Part of a small language model's weights: width 192, 9 heads of 32.
MLP neurons of a small language model. Each row is named by its layer, matrix (gate and up: input weights) and neuron, and shows model dimensions 0-191. Each number is 128 + 32 x the weight over its row's rms, rounded and kept within 0 to 255. Numbers have three digits each. A neuron's up and down rows have the sign that makes its largest values positive.
Before each neuron's rows, "fires on" lists the tokens most often at its 100 highest values on Wikipedia text that the model never trained on.

fires on: " W", " w", "ter", " profess", "ers"
L11.gate40:175151120161076136115104120135130155149053082094166146155127138051084125140178115157127165158159117175117137157163116071146116165134093109171104171094115130106164067121099087094136182118172115120102105135096156167142061187171128148122120086108130147105126111190151123090140107140080127108112158168138122143164177147159190128078128196156063096148102090082116173139135115115093195129090128110083137107179125084084145180179162104089119170136184162088147101100114151088155132124159154126117119157111168115099109174155164118161146095153113117113161068163161178094184147108160085155
L11.up40:113156116148149175060101049097119131105150096126136104166115115138140110130104175137154167176139100134131151124148095136111134118067120093083140116037172107132112119124171172097134157129162184125159141155082134145165088155139167138085101115216102133132106106160174164196107129200118138140170171091114110132096168137173135159090198119169130138126162143136135146098121093144133156101135220152143115147206143174171077132103133136098039129114184127107177115095141067091146100135145128177142130072106134120115115131057160144174167112172069098134090129094108136157128128131131111135

fires on: ","
L11.gate22:105106155163139182086106184080131168138145134156114154087117144085093154160081168108048078088165140106122144132126089164132214149180133156156144087145077161205114078167145098107139112100143142094114160104087132151212128136116160064111129110114158129176129132096121115102163114126088159101129189135112111170085115098146140090101203124144091165165155080070082154111077144102060129089109146138119095101106160043079116141164119156119161093141136141113132154137141144146172109105138084129140157116125098128122148166174133073143173135105178124126146114141066102144112179179135094125
L11.up22:129097132116145132169112092087118116124175094207100145088145089121047126153160085234146125158066156194228146142114145121146085155101128114159145144102159062118126144146162143136088116147090161136139141127187135205131162099119108163186169144130153116154136146138141119116164159122151164128028110178199133187120136160153126137133131083079144096199111163108107184129136100135153087153111161114137117157101121160162063081112096084128124132134141093084099190166116152120130101118150154078153123082138130145106128125135132170117136080125085146125119080097142149139115141154102135125

fires on: "ard", "96", "el", "97", "970"
L3.gate392:146143164160111144158093189123124140167125051127115180132200117204131117160095103154094109103139153182203152166154055131120138140141134125152127129124084089121113122120099123117081120150151110106154105108085147144141152168187172165129142109114098201110101081136083049118117111184157137094071180113113114184081092116114141120101130099081142080118141170115126122117120140132146126131056116106125128069133142121120079205124104164138113127119103126161165138052050104164121117125202111192161081142045153186119090139121145108106108110105131083107153138118124129134160122131128154154
L3.up392:107194151151077159135118070136117164092085177132170109158119145110108106103148144123150148104098095120118122142123134107164197153108123113103091080116158178100154156088086130126114165130106155143110119133136189193152125076126171133062136167112132112132149120113160093113162118053125151169170086135149116080156109099160061190149139130153169159093113178121121145180151112124078114151185134145143131184108117120162202189149193170106134132121074124108080125140181063040107135134163117162079161100144101119118090103107094124120124154157163181097162201164157122165145078140127132113

fires on: " |", ",", " at", " of", ");", "RA"
L12.gate428:060100103158131095138168141144162154110115163081156121133126132169138114139098163136136105129149076146120059125157122175096114124165111160147086133152101113145120094096103087103069156109097137144161103123096062103147194107162175068156167118162135121142119225134186108119072172165160097090122053130142134146219070125126163123135120106158144145130119066085130146159145138128088096111153175100114130168119171124145075144179135147164125082115153099107164142088166070149144140083138100161126180118164207101169168120106127087081094119188129149108156145092171113134128148122152110191
L12.up428:050148127178067084133130146181125169116101132067095092154105150166146111098159088095086115169122146149103084128113143131185098192146107125139149080156101146105141099105113068108103139140098129111120092146086128107134086129149137101133150198126080135158041117116092134155121152142138061085144114146156142084133091147105150074100125115134159111113173115113102160149153082065096075175129047134089145158139119118173090112073160087106177161117211098102171164121132106086109126085152141139144119065153164103114123127085117101095160164178115119112166207150121139145140118100096113184

fires on: "or", "on", "ot", "ear", "oll", "oc"
L5.gate315:072144043190172133104136114104131142103114121122159125147085067095124169142116188126108098172164071135160137102130108166029097123121125226085126180110100153134140149153084124125133087157071118118125162101137115211086108133066129113143102172090153123131182151146175116176145069099105177095070099081131069104131111152207150138123093129129129079120105110159100126128131145162110162086139093092118117084104115085114124123160160112126138139093129131073122130108142135133156096097128147112102062119137112125068091161162101078122090171113104144137119138069121137094181118149172102111
L5.up315:092119107110196100132089114152127123142138197041164095104068106126093147146131100115084154124202148149145075109095126151046126126116090088091088152061163157114141120150121141149076079194059105119111120097139120148171151134115120164102134148143193157127083105189174159185140059124190131079141135159194150107101139146160099118119092112116134089147146114163117144181107124144099121155150163089158138117146140142098117156095080141167137117082145111139113087152152166130087150171148069136159141175134112170167148090083139125053129139146123112073145130146172164135159139076153134090

fires on: " a", "ver", "el", "ot", "or"
L11.gate259:115151108144114151180099159050092172145118197118145119108169084132028175068099135143099147101123134152113208136174139131157162084149160139093147105203122154112194105158076175130105176097120122131125098103119148180125094104093160185193135170110137114111108106107112142107110097093143130128138151095143177126149124142147130076100118138190107132113106096105108136078094128168146140063066162149124061110099127103060128093077167078117121121130093106168156112132136149081147095148103163127132086160123045155108113092162087157141090127153130164161125160093144120148133080104128077124
L11.up259:153137050093138185112162151134174173145122136070178174126126116103097072117164094123074111146141057127182163165047141091083119115109133154032106113135145182119112157184132116130138116113184213103157104102113165165156121129144143121114121081120095167123132112152088158151135104069130073146142153145101120066154124169161090186151138129083104116085135126146079130169113100146104162134059168085130159112106147136153131132077103151141162059080114091120140093097144121078121109149111063091104141127182119155126154125078103148159136110087146138159158163195127137102115100117129153122

fires on: "2", "1", "–", "gr", "b", "-"
L8.gate215:125135168088168117146118079150128042066172113153108131156196100139146138154130133163090121140123068112154142179180178112141085110104125124146100094108125136123151136084087149123133146104106106180157150117150134058118108152187172121158137134181152091144153117094131164072094156130217189175156156129171104120114132070071114096152135221124137126107104096177167197110108150081131126156085126110086169138155126105125093089108111152139179118171110106161139120126090160108115141150122119143162134185152164127084147107083131153070157173148174192085180152103123128118073146089139156125
L8.up215:149177167100153141192146100121114153133140084072124137125164119151098151141070212118097125123191145150193149068140072103116069114075161094163085119106060106145172147097122111105110065165141163156169134077101114140150130109077154128186138141129140111137111074079089140088142135147153084142087127105108123131082087085096132131101098104071132196126088149146174098093079135155109120165161141170098088093118056141143150147110078155165161146153156130145130144124135146099070150182119043115142117137154111096143098078124142133137085124192107160107136169123133130109170111078130082146

fires on: " rec", "ud", " ro", "p", "w"
L8.gate467:147122100091115088115091159099128145142083125098147139114161109118107137131129137146094178127174121135143099144183108151136126126078108098144179199132134114101110117118145159112165111106093134111121116078121092114126173111118128120156139172094133091122170190096165148139161110122154124089092133105171162114100104074187146169061100146152095186141133085152149091189131149110083156109119125115183084051149166147079091086183101164086094121166082129154136108139173138206160124120191094087160083133145158158173120152029153118062126153100107058139146123118099133107114179100175099057
L8.up467:192166122130077149127124155081136094106150064120131074150088136100085126193107124108124103149117143095171190174050083203137081082107209049142142163143142157141130126069135124182069057198157106113130146084110157115162136114095144088045129187141139155110115090148133096127170106129119076128100128111110155135114124160089129147143182123202111149141057143166089103140131105135103132117117135108175124136081119144148111113160114114099123108130143152155088110084164092151092173125147146077112151118080147117161106167157131110096151135119158139123113066116161129157115094173164122088

fires on: " d", "2", "1", "d", " D"
L12.gate481:145136165111106139130135108155106102089170182159137125149166153082123100150127106148158150156128176086115167118158151122179109142074160152100087124173140148105076159151116104168149086117108117144174140056170125135068162134141124147111164149129152199090102092164131134177164181107043119116145093131153133150162114170134158172108165110086108168133081150123180171171172121096148083167107150152141188125098155157131115124133110047169112158169148060134180138126129061115085111132127090082144126172126175089106111134157117148152188157144126211114171199120168096080115113134132098172
L12.up481:074164134104115141145193186045117184093119146159142084174125150081150127135076157123101154111165098106103090138150079191137069171152166104093079137130114119123136158156173160108090159199109115133207117104130127141093150131116154099149171098128134176149119118173116155113143101097083136165117112158081111109123154136174088148080123153094104162144091163117199109119055048145097135153178113139107087072163145145130071134115108146132135160131150077147127109126093095092094118179116120126153130134130144092102166156089125157123089070089164116114065070186129158110119114085091093133

fires on: " of", ",", " in", " New", " at", "ral"
L11.gate209:125155081138158096171096091139079207150164105132101075132133128110149128177121107097153160073176105187102167132128113166207167109131110108137119050151128167153102105159151122123094181186110148114125141175153171144145209136072122099137150111134150153102143141078112201136133181127151118102148099107132157100131070127173144125135094104188089124163108140120152126148101132104105086131128157096099082144120086177146124154186131103100135142097096103144079098139118115149149094125117133204129110162143199105159125124082102111117151080154188080086134124100085083120201199163130097102
L11.up209:168181120156094095078127094069106102108121074141147097142154156125090135139116163123130095152148130157115130120185165034173097101116148107148154051170107130074125117140146129116112131130109195074150129160214091101200094130143155140130128133137141099155102231092108144164137093132174087120173129176117166121133097139139124138133113167121111116120088125109153107119142182095075100089114092122146118127102071082158137175173112090088169093088167134129173101171104100156153121082125119186110157125117203149127136159085077091116124148167090110112155119131132103177136122100194179095

fires on: "it", "v", "al", "w", "enn"
L8.gate50:122102101151027133125126131093142084136117089171136145171160144098119139127152161128156136126118132126155108117115136163206175070132115085088111109144092148150127127095136145126087156125092125151149132146155155210104085063125255121130176109097128162141101122124099097102147174133144124130069094122111140125081136124145144062151157148173125117135111161140180130137133133160080071082151095142142158189114107120111116190220110118102106168113120158112163097121158085125104127135124105100096060161148111131094114103091131126072168186133173146131166171163149203160192128091145117140
L8.up50:128124169100069131125108064112132140141115104111149093164111112144111156167115113119187163120132179083080186147130171160156130131129076110107079090128157109140159160152147132185171180135128156106221146145067210135113083117146113141121085069126150166197122118094156089132122115150175095160142069137125179152162117129145184136175150176200173100115137148115076081089114107122162071171118110109159135173125097135143172133146097156072098177128169174156144127140124096148115094090120149085084142120189133121186126124112111099114110141166109155101135135176090101176147181150074116137

fires on: ",", "\",", "),"
L11.gate217:168024151128107121132094125120123136094126092083109156067179106115087150128087131113159109138139144179114200145135102121192098100088108113187149094131100113167079058159226112131114123118138112094119139185127147112170181088166169111158157138190135098159138152129051129177108154120106162142153138060167158189169152112161118085132136141162109061125129136084128154135077134133148095111107085109161087179144114188130128120141133113136157079129124132143127135123150118173138110067118069117118147122159098147065148126110114164137143118091127161103163054124109129174120156105145084076
L11.up217:119085140131132091087152088115158127110116124128091125166179146107094173076178140153158110092163136146182088140152105176156086096080116121165136167136091126152169160114117161187091122109073162083127078112172133137105140105089143100175163146123133112149205144158177113141144199104152158118117061195134176181107174105140147124173139108154139184080153113083081164116119127154062144149111057114125137107124108131198142110119093140127112191077172136170147120075112145129094113136164146099153121157157124044135138185143158140117106135112181134063176076099111151133093102134159164129

fires on: " of", "r", "ie", "eder", "ol"
L8.gate24:113157143188104118155161108126189137091162112105061119183107160178124120120120127106178078136101073078135130169117115169133155128124128124124120126109174175163191135123173128161117076148123140091170129094163095122150108153123182135178126135114158175079153090164096116137098141140105108155104152111129103093090133111122116139132080089074150123084161115094142215116137120154069119116128161097065150145130094199059086091164127121153147124179157082128153121129087128116121108046106188126089100140116149105131106201071109130136082102190111082140149137126145174151094082082141043126
L8.up24:143106051108093129141116064154102106135177104137196095107117142181118199130050109134126086123088163159113116118155134081104134169121087136104143079156112171125166091097107121112114139114138095104141151084077099090146149120085133135092151112139146103173109152136148165106123139101160098085128111157178120069062098140146111052165119131158089111196106112086147182099107113117138129113162079174182119102127144082100172146142132173090145129119111169065065089129130087163127196144079096102131156118129065140154100138115135128127177175085104155088189150137179185128112147168174125112

fires on: "p", "ip", " w", " ne", "w", "ew"
L10.gate14:119141111095128060134075175070094174093130121095131096226080120092064115054144133210060177135127129116067213124077150131143110109147094111156091109112141127100150111159117135136107074131171167128124093122166118138136136147075106137159119167076137155146167088114117092137143075165134125104177163118103181054073079156136130158120114154126104104113124148115094132127100164143131109094164110092147097112077116105118108097072102083131124149127168159130167140079165136150197132153141113083126133116151115213142103132102149093066202151135121130098147107134170133129131089113127121121
L10.up14:090158144158089131138123152112138108140151110081112103137189117149174090192137153144170155115152136114195159132085078173121101129104136085203079156173118125114095092177116173122110084094160115110055179165134136124137124178085052105115099130116135155121136113094166119137098151095171176109113142165161151088155096166069120108149092130118143131110151179183074149147077075161133155161141148120209132147139168096139137118150136107164101069081176121184183143147143151121110098157133117076087157100136157188111114104104088170118126074123183115146100163161107128092147099145128048115

fires on: "e", "2", " te", "–", " Te", " "
L12.gate125:153091140122096093195161094074123108089138183120131140113128101117107159200101130144078151157136114134102178094104110137125109075132099129120109118094167178117134163100109180133120072110128069132129100128130109134094142139184132070146163191128163134145112143084140165124191116148178102113118118147126110135129172201075117115118140160118097116127139105202142140114100083158166093112160137111162158165141098152117084170105158136218093097184131117139150169098130131173141120142094111164179034164122196142145169182102125141048169169135157139109090114179176123081110079083146145138
L12.up125:104143173157130165097164171093127181147102064123149086119111140123150139143145125131119096126067169168158159084080153094172120085091148123101127147123098162151117095199154173122137112137139119128151108118105178078114109068085165121118118082101184120143075154086153094094113118126168134194103120210161096105175135150140133108097120153173129126137106154159098132135078096152073102070094197101090124078165117104139105163124076135175114190138131206123116090137131094075105142152176093120090133084141143143181129106154143075073160112129179118090194132127130130172088090119095081132